{
  "norm_place": "pre",
  "init_std_up": 0.0406,
  "seq_len": 1024
}
MLP neurons of a small language model. Each row is named by its layer, matrix (up: input weights) and neuron, and shows model dimensions 16-111. Each number is 128 + 32 x the weight over its row's rms, rounded and kept within 0 to 255.
Before each neuron's rows, "fires on" lists the tokens most often at its 100 highest values on Wikipedia text that the model never trained on.

fires on: " |", "se", "ing", " 0"
L4.up702 [181 133 115 133 156 121 104 181 119 130 138 115 108 138 101  79 104 114 188 102 119 111 136 108 106 144  95 140  99 130 110 138  82 127  78 102 119 138 116 136 103 160 108 158  80 162 171 130 141 148 147  67 107 125 155 103 132 154 102 142 132 106 174 145  79 138 170 103  90 102 139 107 147 143  46 136 148  92 149 115 148 186 122 184 113  98  85 100 129 160 138 183 137 156 126 114]

fires on: "B", " \"B", " B", " C", " (B", "M"
L7.up1178 [137 145 122 179 101 145 167 157 105 109  94  85 106 167 164 107 136  51  88 124 129 118 191 158 163 168 108 176 104  88  71  98 147  56 104 116 114 179 170 193 199  69 133 148 153  86 148 151  89 140 146 112 172  73 118 167 200 199 107 114 156 119 141 108 138 194  63 110  88 125 181 139 152 149 147 110 165 186  91 123 172 113  87  90 120 126 125 134 139 143 153 126 162 119 133 126]

fires on: " J", " G", " A", " R"
L8.up563 [139 151 106  81 148 112  94  96 126 128 118 121  99 119 125 161 167 175 141  41 160 112 129 115 164 176 140 148 105  68 142 104 169 159  86 165 107 164 171 182 133  64 107 126 143 127 159 136 150 120  99 117 121 105 148  98 166 139  98 122 108 104 120 150 160 146  99 165  98 171 140 112 138 112 132 224 125 138 113  51 175 114 126 126  64 122 150 130 126 173 178 139 135 132  49 131]

fires on: " M", " j", " B", " F", " (B", "amb"
L8.up535 [100 125 149 152 173 140 163 128  93 159 122 112 149 127 141  95 134  93 100 131 156 122 144 133 123 152  97 142 115 114 110 108 140 114 105 153  60 178 182 147 216 115 117  59 138  77 136 132 151  83 113 166 122 134 109  99 165 176  79  49 131 156 172 168 140 143 145 132 127  82 167 142 141 100 121 142  64  91  99  75 163  97 182 179 112 101 136 144 115 161 107 160  97 139 106 169]

fires on: " |", " inter", "|", " won", ";", " the"
L7.up1339 [180  97 134  97 119 199 147  84  89 166 122  87  91  95 122 109  43 185 118 110  59 163 114 127 146  65 178 155 126 134  72  68 132 123  95  76 121 121 179 102 191 136 135 121 127 123 133 145 110 134 158 109 156 127 127 115 121 127 134 141 134 121 105 123 129 174 159 102 159 141  88 188 154 168 160 134 114 124 111 168 156 121 117 131 133 117 137 102  68 176 173 168 127 163  78 114]

fires on: " |", "l", " parents", " daughter", " as"
L7.up1530 [168 106 205  64 118 155 175 143 198 107  92 109 143 135 124 129 135 141 120  86  79  96  99 125 142 170 117 121 128 101 125 141 127 152  87 166  63 151 164 138 131 123 169 105 170 111 130 135 141 135 117 166 116 127 127 133 100 135 173 131 146 110 121 100 139 114  91 137 127 131  81 175 111 138 107  75 168 118  69 126 109 171 101 168 112  91  87  88  73 140 160 120 153 114 155 120]

fires on: ".6", ".4", " C", ".2", ".8", ".5"
L7.up1477 [121 120 157 131 138 145 119  70  74 130 139 137 171 139 134 122 106 110 112 116  98 131  78 150 162 128 163 103  98 103 135  98 115 159 101 119 137  99 172 155 101 136 138 128 156 103 139 154 149 139 216 147 136 177 103 121 115 110 226 129 124 170 155 151  94 112 101  78 124 125 101 117 167 167 148 148 109  70 122  85 123 170 144  74 107 141 108  91 133 135 112 116 109 120 138 160]

fires on: " and", ","
L4.up43 [119 149  99 116 128 122 174 147 182  89 145 118  90 127 166 111 144 110  98 165  95 140 127 144 158  63 125 150 121 102 131 141 172 159 137  78 110 156  56 112 126 107 164  90 109 169  95 114 113 137 139  94 129 120 182  79 141  98  87 110 174 106 186 141 120  95 137 145 202  93 171 136 117 104 160 211 109 122 142 146 121 146  77 146 106  93 135 153 127 172 133 124 110 177  71  86]

fires on: " Se", "e", " se", "se", " Te", "o"
L8.up453 [158 111  90  89 117 159 110 155 118  67 132 139 127 165 154 147  92 162 180 135 141 130 142  92 111 136 166 115 132 120  92 154 110 106 137 115 128  93 148 176 114 136 168 148 124 114 146 119 148 103 116 137  85 159 108 121 134 124 103 141 140 160 151 153 122  94  91 180  92  97 117  94 142 165 105 158  89 120 110 169 118  75 124  90 116 144 107 159  97 142 140 105 158 199 129 219]

fires on: " T", " other", " H", " end", " h"
L4.up1103 [150 137  97 133 167 143 155 134 147  79 151 166 109 149 109 103 157 115 112 122 104  62 197 121 172 137 148 113  72  68 137 108 115 129 108  99  77 102  90 110 131 125 111 119 137 113 147 126 117 139 148 139  87 152 164 150  67  92 120 147 136 140 110 138 165  94 154 142 145 140 132 153 133 125  94 119  98 125 118 124 131 166 144  51 202 143 153 166  77 152 180 114 152 124 162 110]

fires on: " of", " by", " from", " on", "h"
L2.up267 [ 85 130 162 141  80 120 140 187 132 110 161 135 136 103 133  71 108 153  66  92 137 140 117 172 175 139 166  97 162 134 101 162 162 136 136 161 138 156 106  95 118 134 105  89 100 154 119 136 152  20 172 121  94 112 167 211 118 104 141  78  99  92 158 161 100 114 126 140 102 193 136 135 106  75 150 139  91  82  28 102  97  90  88 129 199 172 107  84 135 157 140 134 138 149  79 133]

fires on: " as", "c", ").", "r", "f", "ent"
L2.up754 [102  95 155 141  92 160 171 140 147 118 168 129 122 102 106  94 125 132  70 111 153 150 121  94 113 138 113  92 108 147 142  96  80  93 167 153 170 183  88  82 101  72 173 140 141 107 149 123  87 108  97 104 128 127  40 119 163 181 113 108 108  99  75  66 187 107  90 113  93 191 123  67 172  91 141 104 132 125  94 145 185 157 159 123 164  69  94 146  83  88 139 142 173 111 107  89]

fires on: " on", "g", " of", " in", " the", " well"
L2.up794 [133 148 118 122  98 135 157 130 139 145 116 145 127 122 171  98 134 108 135 123 196 144 100 130 150 145  98 150 144  67 145 143 120 124  47 131 112 150 117 125 155 163 144 159  72 142 184 126 146  55 202 173  97 127 162 145 143 141  99 104 156 102 161 162 118 137 154 161  98 134  99  94 116  75 159 107 153  75  86 109 149 170 138 102 170 131  82 122 144 118 180 171 136 174  87 140]

fires on: " R", " A", "I"
L8.up216 [136 154  77  80 160  85 115 128  99  90 147 122  96 143 139 135 164 146 190 102 128 136 115 101 211  96 120 160 105 119 123 119 150 155 119 136  73 113 102 176 127 163 120 119 159 102 146  43 107 141 156 116 104  98 135  91 118 155 132 157 153 124 146  90 127 149 134 116 103 124 136 102 106 128 105 101  67 147  66  85 113 121 170 139 121 121 103 107 102 131 161 207 163 159 120 151]

fires on: "s", " Government", "im", "ad", "at"
L2.up590 [127  88 125 159 101 113  81  87 147 115 132 106 145 162  93  87 138 153 113  89 142 116 109 121 120 141 120  88 155 138 197  69 142 118 144 118 114  85 163 144 125  89 151 117 153 114  69 160 138  51 113 105 113 106 110  68 127  69 152 103 176 111 151  89 157 100 124 118  92 122 144 158 112  92  66 165 113 141 130 155 133  92 100 127  50 125 173 133 109 154  74 114 165 140 182 110]

fires on: "l", "ol", "it", "y", "ar", " Harris"
L2.up858 [ 85 147  87 135 114 121 153  78  85 132 119 122 117 108 102  85 165 143  94  97  86 167 168 133 170 142 100  93 131 102 102 134  81 177 124 109 127  94 156 108 139  75 148 140 155 159 150 158 113 158 157 169 166 119 166 108 165 150 178  99 132 116 161 183 145 125  36 117 135 137  68 139 126 151 140  95 105 129 119  95 155 105 128  69  50 130 135 136 120  93 148 122 171 148 165 140]

fires on: ":", " was", " been", " UK", " were", ";"
L8.up760 [165  85  76 136 103 176  96 175 170 199 149 134 142  92 121 102  89 133 167 139 137 137 163 101 147 146  91 155 114 129 103  98 145 172  62 147 114 136 111 121  86 142 127 104 149  49  99 120 163 133 120  84 147 126 101 154 115 141  85  95 162 120 127 144 156 102 140 115 200 124 111 126 106 111 125 150 166  85 101  59 171 180 145 143 180 137 128  66 164  89 126 147  92 163 134 117]

fires on: "r", " as", "ar", " number", " of", "Don"
L2.up477 [140 116 192 125  64 137 110 178 138 161 107 134 144 113 123  68 118  51  69 121 176 152 110 124  52  80 101  27 166 147 128 226 111 130  82 126 191 144 103 146 116  86 184 177 153 127 184 124 120 121 150 132  83  95  76 142  89  98  25 127 144 187  97 130 146 165 131 140 100 140 173 108 129 113 108 157 193 128  56 122 138  63  94 161 137 117 134 122 144 101 136 135 132  94 129 118]

fires on: " T", " t"
L8.up252 [178 102 164 114 130 171 114 191 199 153 140 165 105 122  90 142 144 136 145 122 125  83 155  87 160  88 114 147 106 115 113  82 141 177 109 100 141  65 140  93 140 133 101  79 124 108  85 117 131  68 124 144  95 125 113  87  84  82 147  98 161  95 116 165 136 124 117 117  71 149 112 101 126 107 126  48 142 107 133 119 175 135 100 105 156  90  91 101 140 140 135 156 153 152 126 121]

fires on: " an", "o", "e", "om", "-h"
L8.up482 [138 156 102 100  88 153 161 107  81 131 100 203 153 132 140 129 129 132  99 108 146 151 124 126 103 114 140  90 124 125 107 139 167  91 131  67  98 132 130 156 155 205 192 108 102 145 145  96 151 146 151 118 133  85 166 127 115 135  72 137 110 148 114 130 133 136 109 104 120 103 120  57 127 141 129 123 123 117 124 144 141 114  99 188 117 127 129 174  63 130 166   0  83 142 104 167]

fires on: " |", ";", ":"
L2.up737 [180 119 168 123 170 211 124 121 134 110 176 132 165 102 148  74  79 152 177 127 129 163 142 121 136 218 131 105 121 155  90 109 113 141  54 120  81 109 121 164 134 191 141 160 129 154 142 138 140 135 163 143  77 144 116 139 103 180 173 128 134 147 104 100 154 111 110 129 149 136 121 115 128 144  67 103 151 138  84 101 164 160  94 152  70  98 136  77 147  86 108 150  93 102 158 145]

fires on: "\"", "h", "ant", ",", ";"
L2.up1310 [ 92 145  91 172 130 116 159 162 129 145 166 127 145 137 157 109 105 117 155 102 146 133 117 175 183 129  65 107 165 104 145 139 119  75 158  98 116 139 126  81 106 131  77 128 173 114  65  80 113  69 148  31 194 180 108 123 156 108 120 101 170  46 119 117 167 110 159 138 121 123  74  83 111  84 145 187 176 171 129  97 121 138 113 167  94  95  91 113 106 171 159 114  83 128  95 113]

fires on: " H", " L", " A", "ä", " E", "ak"
L8.up185 [154 132  60  97 115 177 118  81 145 139 118 122  68 195 116 101  62 113  66 108 196  84 117 192 167 160 133 122 148 187 141 121 136 174 152 138 117 181 147  96 135 132 159 113 134  69 181 146 169  92 124  71 153 140 122 106 150 131 111 144 151 115 164 118  78 150  31 138 144 137 187 146 165 110 142 149 116 111 147 104 137 139 130 113 124 139 158  96 139 127 165 148 152 175 158 167]

fires on: " m", " oper", " autom", " Oper", "ch"
L7.up1240 [113 164 185  84 159 111 120  86 148 171 117 120  61  65 173 139 103  96  73 102 139 132 148 124   5 211 108 127 138 141 170 131  93  99  79 164  91  91 145 127 213 111 115  72 126 125 110 103  77 132 141 149 121 103 131  73 102 101 168 153  83 138  82 146 115 155 155 167 159 118 191 156  45 133  99 109 128 106 163 138  84 158 184 143  67  64 116  88 157 118 102  48  98 112 158 163]

fires on: " A", "a", "ak", " de", " 3", " 1"
L7.up1296 [133 150 132 105 153 182 125 137 165 163 145  96 173 154 122 136 113 173 120 102 173  87 133 142 182 116 187  96 162 174 173 140 103  83 141 124 200 140 160 125 101  93 230  44 146 133 121 175 110 115 151  82 143 165 120 138 115 157 120 112  84 160 145 132 112  89  91  89 137 159 151  65  82  64 116 139 150 105 117 114  37  77 103 203  92  81 124  89 147 156 140 133 162 155  67 174]

fires on: " |", " as", " and", ")"
L4.up331 [167 163  46  79 161 108 123 124 163  67  88  97 155 135 182 121 127 118 163 167 131  91 165  91 190 136 115  82 149  72 156 102 128 128 140 106 192 120 144 149 140 138 124 174 101  96 104 139 157 159 116  83 111  70  83  77 122 130 129  98 150 177 116 110  85  90 165 197 125 126  76 131 103  80 136 142  83 174  99 146 143 103  84 197 176  84 120 190 132 158 159 197 167 192  74 121]

fires on: " |", ";", " w", " Le", " j", " n"
L7.up1088 [144 113 117 122 136 117 140 178 185 134  91 157 159 141 184 128 103 109 120 132 138 157 184 159 101 160 111 172 108 134 126 144 108 110  91  67 150 113 170 120 133 117  64 137 165 155  92 173 182 157 104  78 115 143  63  88 104 138 111 136 209 161 160 130 178 148  78 126 109  98 124  99 137  85  99 101 142 135 105 185 135 105 140 144 119 166 110 161 104  82 114 100 151 117 121 151]

fires on: "\n", ".", " |"
L4.up918 [171 163 167 132 190 151 165  86 120 112 156 191 125 146 159 108 157 144 112 149  97 159 133 105 142 142 120 209 106 134 103 110 170 115 101 134 130 111 181  75 103 147 102 108  82 135 100 114 180 160  91 104  98 118  15 117 111 150 123 126 148 116 118 164 161  99 100  92 128 125 130 125 130 122  97  78 140  98 187 125 103 129 131  88 112 117 107  67  86 180 117 156 134  99 143 147]